Weights of a small GPT-style language model, trained from scratch on English Wikipedia.
Size: 5 heads of 32, MLP 640 GELU, vocabulary 875, 3.38M parameters.
MLP neurons of a small language model. Each row is named by its layer, matrix (up: input weights) and neuron, and shows model dimensions 16-79. Each number is 50 + 10 x the weight over its row's rms, rounded and kept within 0 to 99.
After each neuron's rows, "fires after" lists the tokens most often just before its 100 highest values on Wikipedia text that the model never trained on. A number after a token or word is its count.

L6.up506:53 30 53 51 43 58 51 53 54 38 37 60 54 53 31 51 66 59 59 58 60 49 57 46 57 58 48 50 54 45 20 56 53 37 55 42 49 54 49 66 38 68 39 73 55 42 43 50 36 41 50 57 57 39 48 41 40 39 55 54 50 61 48 46
fires after: "S" 25, "L" 14, "l" 12, "s" 10, "as" 5, "P" 5

L5.up267:54 60 52 43 51 48 54 59 63 56 56 67 47 59 45 31 53 57 47 58 55 35 46 47 56 42 53 51 50 50 56 48 38 25 55 47 40 37 55 33 34 33 46 65 33 57 55 63 59 44 39 46 54 32 47 57 66 38 65 44 36 53 45 67
fires after: "P" 19, "Br" 17, "B" 13, "p" 10, "M" 10, "m" 10

L6.up534:55 56 61 51 48 64 60 61 49 58 30 68 47 52 46 50 54 60 77 50 62 64 55 38 53 46 66 66 39 47 47 48 46 62 43 55 43 57 44 50 58 62 51 30 59 42 29 43 50 56 62 69 55 48 64 56 58 42 53 55 50 46 40 38
fires after: "d" 32, "D" 24, "ad" 12, "ov" 7, "oll" 5, "ur" 4

L2.up71:61 55 68 28 65 54 56 38 38 52 38 51 34 63 52 47 45 40 44 40 53 50 66 38 45 29 66 55 58 54 57 46 48 60 59 66 52 70 50 37 36 52 41 52 32 48 51 47 44 42 37 37 59 60 58 50 53 50 56 53 38 35 46 50
fires after: "oll" 11, "l" 9, "re" 9, "s" 8, "r" 7, "of" 7

L5.up42:66 40 59 58 53 33 51 33 46 59 57 49 51 46 40 48 42 55 51 80 41 40 58 46 49 67 52 52 37 44 56 41 48 42 55 45 56 52 66 58 42 57 47 55 39 53 44 34 62 43 50 44 62 29 58 61 37 44 64 63 47 47 50 51
fires after: "n" 22, "b" 11, "B" 10, "par" 10, "e" 9

L6.up453:44 39 35 45 50 41 46 57 36 61 45 46 55 47 40 48 54 55 46 29 29 46 48 65 74 48 55 51 68 57 52 59 40 55 37 30 48 69 71 41 34 70 36 50 55 47 37 44 54 59 77 53 45 49 57 47 68 53 41 41 45 52 63 43
fires after: "g" 24, "in" 20, "on" 10, "u" 7, "ong" 6, "it" 5

L5.up145:48 39 57 62 42 42 54 55 58 68 50 37 71 19 58 58 53 49 51 55 36 59 40 63 49 42 54 45 43 59 61 63 38 65 57 50 69 36 64 62 49 38 75 44 46 54 42 38 49 55 45 42 43 67 57 37 54 43 60 54 54 51 36 31
fires after: "W" 23, "b" 16, "th" 10, "w" 9, "ch" 9, "Th" 9

L6.up403:62 21 53 57 77 50 67 63 54 53 68 38 47 47 50 71 56 61 39 49 40 61 56 57 54 37 69 34 63 49 48 40 62 62 40 68 48 48 55 47 29 37 53 59 64 61 40 32 34 33 42 52 52 45 57 44 57 55 50 56 56 45 40 45
fires after: "1" 26, "2" 14, "on " 9, "| " 9, "19" 6, "ed " 5

L6.up306:48 34 50 41 48 67 55 55 59 34 45 63 46 59 46 65 45 46 51 61 56 41 59 42 43 52 45 54 54 39 38 31 58 57 70 55 44 46 39 44 49 41 68 29 45 54 62 50 56 68 35 35 47 45 48 33 47 42 51 42 40 60 45 42
fires after: "si" 15, "was " 12, "comm" 12, "om" 7, "eg" 6, "ap" 6

L5.up275:49 52 51 53 44 37 60 49 31 55 33 61 57 42 33 15 41 53 62 55 54 56 37 60 55 59 49 62 44 49 42 51 68 29 47 42 38 42 45 43 31 47 45 64 50 46 59 52 43 45 44 59 46 50 47 43 44 54 47 61 61 44 23 51
fires after: "B" 12, "K" 10, "S" 9, "ember " 9, "s" 9, "uary " 5

L5.up602:48 46 49 47 48 46 51 41 41 49 66 30 49 56 69 47 57 51 42 56 63 40 66 36 65 50 34 38 41 54 42 55 68 66 51 44 52 51 56 45 49 41 53 40 48 32 35 32 49 59 55 41 57 47 53 68 35 40 50 66 45 41 48 50
fires after: "B" 39, "b" 27, "ph" 14, "r" 5, "t" 5

L6.up290:55 56 45 58 38 38 37 43 71 45 54 43 53 54 41 70 27 55 60 49 45 39 49 64 48 33 55 57 47 49 47 34 22 42 59 64 49 56 41 45 48 35 70 46 64 44 59 63 52 57 62 44 55 38 46 59 60 49 61 71 46 52 53 56
fires after: "p" 25, "m" 19, " " 8, "s" 8, "." 6, "es" 5

L5.up246:48 61 45 58 55 56 52 29 46 55 61 56 73 51 49 52 43 48 48 55 61 38 69 45 50 50 59 56 36 37 45 54 43 47 44 39 58 30 70 41 42 56 48 40 72 47 35 25 46 51 47 39 58 44 54 61 38 36 41 47 68 43 58 46
fires after: "b" 18, "f" 9, "r" 8, "c" 7, "P" 6, "B" 6

L5.up88:44 69 58 47 41 55 52 58 47 61 40 52 60 40 78 27 67 63 42 24 51 53 56 64 38 53 54 51 46 30 52 37 66 54 57 51 49 63 45 71 48 42 76 34 52 54 39 46 43 39 43 55 52 56 63 66 52 63 54 50 62 65 44 37
fires after: "h" 31, "d" 20, "r" 8, "D" 6, "H" 5, "id" 5

L6.up467:53 57 54 41 35 58 60 56 66 43 54 50 53 46 47 46 47 50 56 47 56 43 59 55 54 64 52 55 68 40 47 48 54 31 52 39 47 52 38 58 52 48 43 45 57 34 66 54 41 41 57 58 47 23 63 50 65 42 44 54 45 44 32 45
fires after: "P" 23, "S" 11, "sp" 9, "E" 8, "U" 8

L6.up243:66 59 42 44 51 53 48 58 50 70 54 57 62 57 25 41 54 54 54 57 72 46 41 55 54 32 69 48 47 43 45 41 46 61 56 45 47 56 60 55 48 31 64 35 42 40 44 51 57 39 46 54 45 61 60 51 56 37 58 58 67 55 63 65
fires after: "H" 14, "r" 11, "u" 10, "Br" 8, "ov" 7, "ro" 6

L6.up67:49 55 49 39 53 32 59 59 46 22 30 47 48 55 44 57 41 47 56 58 51 39 69 31 57 43 50 53 30 37 46 40 37 41 58 53 39 54 37 39 56 34 63 57 77 64 33 58 44 49 45 39 35 56 39 36 45 32 53 55 58 49 38 53
fires after: "si" 20, "Car" 14, "comm" 7, "rig" 7, "uc" 6, "inc" 5

L5.up341:60 30 47 51 33 49 46 53 68 37 62 65 30 38 48 44 39 36 56 46 68 43 45 55 60 47 53 73 55 54 71 37 54 38 46 49 56 45 43 55 41 40 43 61 60 45 68 52 61 62 51 36 40 56 49 52 46 39 54 54 54 54 54 69
fires after: "p" 36, "P" 13, "8" 6, "7" 5, "e" 5, "3" 5

L2.up369:42 59 64 53 45 46 69 37 46 34 42 37 40 44 41 68 37 34 40 44 51 42 39 56 50 47 50 64 52 50 40 58 58 58 52 52 61 54 42 40 31 48 51 52 38 48 50 42 61 67 42 38 59 50 63 40 48 60 42 50 35 48 55 53
fires after: "\n" 35, "It " 8, "ot" 7, "al" 5

L2.up17:52 74 42 52 59 43 56 49 48 51 46 50 59 36 47 63 46 32 42 49 37 56 46 50 50 42 42 61 60 58 47 45 48 49 36 51 37 66 53 50 50 53 57 43 52 41 54 64 38 54 58 14 59 58 54 47 59 55 40 49 67 43 56 43
fires after: "Ch" 25, "b" 17, "ig" 15, "s" 7, "198" 7, "195" 5

L5.up447:47 47 48 46 47 63 46 49 47 55 50 42 59 56 48 53 55 38 55 53 44 44 36 39 40 58 37 42 50 54 56 37 30 60 45 35 55 51 60 58 47 60 63 26 60 50 45 47 62 57 48 48 55 44 38 46 39 57 45 57 56 50 57 49
fires after: "v" 29, "W" 11, "w" 10, "H" 9, "j" 8

L6.up481:65 58 33 51 48 54 43 48 36 66 62 53 42 44 42 51 37 49 44 31 64 37 53 51 62 70 60 59 58 51 50 49 50 46 60 47 42 38 44 55 43 57 59 61 55 58 59 56 39 71 46 47 45 51 46 37 43 63 38 72 50 44 61 50
fires after: "Sh" 28, "L" 14, "sh" 8, "us" 7, "p" 6, "l" 5

L5.up386:51 57 62 41 42 66 49 50 51 75 46 57 53 49 47 54 64 44 52 55 58 63 38 40 60 55 46 34 38 55 48 40 45 53 58 44 55 53 56 55 36 44 63 31 68 66 48 64 47 42 56 35 47 72 50 38 49 47 40 64 61 61 48 47
fires after: "h" 23, "w" 11, "H" 10, "r" 5, "b" 5, "Sh" 5

L5.up586:51 67 68 52 37 52 68 55 41 52 57 60 57 46 41 29 52 50 51 40 49 42 47 53 37 57 42 62 47 48 22 63 49 67 51 39 33 63 46 55 43 54 59 54 59 49 55 49 56 45 59 43 57 66 53 66 61 54 47 47 48 42 64 35
fires after: "M" 24, "S" 19, "d" 7, "D" 6, "A" 5

L5.up234:54 56 50 51 40 58 35 47 51 59 31 68 50 56 55 54 51 34 40 47 60 39 58 52 41 55 56 45 62 34 58 69 34 65 62 54 40 49 38 66 40 45 65 34 53 51 50 49 46 54 47 53 47 37 47 51 44 55 51 44 60 30 61 47
fires after: "d" 25, "L" 14, "M" 12, "ed" 11, "le" 11, "D" 8

L6.up427:67 54 47 62 46 51 49 45 58 70 48 49 54 66 44 52 46 64 31 31 50 48 53 52 33 45 60 43 41 60 62 51 41 54 44 56 53 64 38 15 50 44 42 29 50 50 52 53 51 22 57 47 49 54 43 44 36 40 39 47 51 58 49 69
fires after: "tr" 18, "G" 16, "g" 10, "r" 9, "ef" 5, "un" 5

L5.up493:49 56 58 52 49 60 54 49 51 63 67 50 70 63 35 42 33 42 52 56 49 46 67 44 46 35 58 35 45 37 41 38 53 50 64 47 48 42 43 41 53 26 58 70 41 49 67 72 42 58 42 16 41 52 45 36 42 62 71 58 38 39 57 53
fires after: "p" 42, "0" 5, "20" 5, "P" 4

L5.up243:48 45 44 44 59 42 58 64 40 59 47 64 55 41 57 44 47 65 56 55 53 55 62 53 41 57 71 45 60 37 51 38 72 43 48 73 39 38 43 58 64 28 55 34 47 45 35 40 49 47 58 58 50 46 64 36 61 68 55 40 58 55 50 47
fires after: "1" 12, "r" 11, "s" 10, "2" 9, "ed" 8, "/ " 8

L5.up356:34 68 43 43 48 48 64 52 58 61 49 50 55 38 32 32 53 51 65 57 40 47 51 48 56 40 51 50 45 60 40 53 55 37 55 54 58 64 54 52 67 58 71 39 64 75 61 52 48 37 51 40 48 42 50 53 58 46 56 60 52 47 49 37
fires after: "H" 16, "N" 14, "as" 11, "h" 7, "X" 5

L2.up374:53 39 42 47 52 59 69 53 34 60 36 45 42 34 51 52 45 50 54 43 57 43 46 46 59 58 44 59 55 39 43 46 49 33 45 55 44 68 48 47 40 48 59 48 51 30 39 62 38 62 47 45 50 53 52 38 60 58 38 72 47 50 44 18
fires after: "201" 17, "199" 17, "On " 7, "2" 7, "198" 6, "195" 6

L5.up534:46 47 55 63 53 60 53 70 61 61 42 56 43 52 25 40 62 58 51 58 49 54 50 40 37 40 57 46 52 36 51 56 50 63 58 40 32 35 39 29 53 42 41 72 36 56 60 54 52 73 50 32 50 58 40 61 58 59 48 46 55 63 40 70
fires after: "A" 25, "p" 19, "P" 17, "T" 8, "t" 8, "O" 7

L5.up457:78 45 45 40 46 49 33 45 55 52 69 56 65 52 32 52 28 64 51 33 55 49 63 47 59 45 56 52 47 62 50 66 53 41 47 49 50 41 41 37 25 44 58 54 54 30 56 65 45 45 66 45 33 59 57 50 51 51 63 61 66 69 57 63
fires after: "k" 17, "p" 16, "l" 11, "P" 5, "f" 5, "." 5

L6.up31:47 57 43 36 54 52 65 40 43 31 36 60 48 37 63 40 46 52 43 63 44 47 34 59 62 71 35 41 49 29 54 69 50 50 29 60 61 45 59 60 47 45 74 46 61 42 50 55 61 46 65 56 43 30 50 43 50 64 50 49 56 39 37 58
fires after: "in" 22, "un" 19, "em" 11, "ri" 8, "ol" 8, "on" 8

L5.up9:64 57 45 56 55 33 52 40 67 52 42 40 53 57 46 58 51 46 43 58 40 53 54 39 42 48 43 52 38 59 63 68 40 51 45 56 50 51 49 48 44 60 38 49 52 37 77 55 68 58 59 51 61 46 49 43 54 35 46 55 46 41 72 58
fires after: "w" 19, "n" 16, "un" 14, "bor" 11, "r" 6, "ed" 5

L6.up168:55 50 54 54 51 35 30 58 46 48 46 62 58 56 43 43 55 43 58 43 36 45 64 43 51 52 64 58 50 43 63 63 34 63 55 51 46 45 59 59 45 77 39 37 45 34 57 51 33 51 51 70 57 31 50 68 54 52 38 50 47 54 44 57
fires after: "D" 16, "-" 14, "d" 13, "in" 6, "ong" 5, "o" 5

L2.up143:53 59 67 23 32 50 65 50 55 28 54 35 35 55 39 45 56 48 53 57 38 53 55 51 62 39 39 54 35 46 57 58 46 40 46 52 61 59 52 51 38 53 48 47 37 60 56 52 54 57 45 54 48 58 38 41 53 60 47 62 24 44 43 79
fires after: "ot" 25, "t" 12, "igh" 10, "e" 7, "al" 5, "s" 4

L6.up209:60 48 45 45 66 64 74 51 49 41 45 49 42 37 52 57 48 57 39 53 50 56 64 78 71 56 43 47 68 48 58 52 54 40 56 56 59 38 50 43 56 48 51 41 64 31 52 36 56 39 33 53 34 34 61 76 47 53 50 59 46 61 40 47
fires after: "en" 18, "v" 16, "un" 13, "Di" 7, "ab" 6, "ri" 5

L2.up342:55 46 53 52 40 44 59 57 44 32 44 34 61 65 41 55 49 54 68 55 28 55 35 57 62 40 37 50 66 67 53 55 56 60 53 59 69 51 39 57 32 50 57 60 37 52 55 42 42 48 42 37 83 67 50 60 60 54 48 40 48 50 50 56
fires after: "\n" 26, "|---|---|---|---" 14, ")" 7, "al" 6, "s" 5, "ere " 4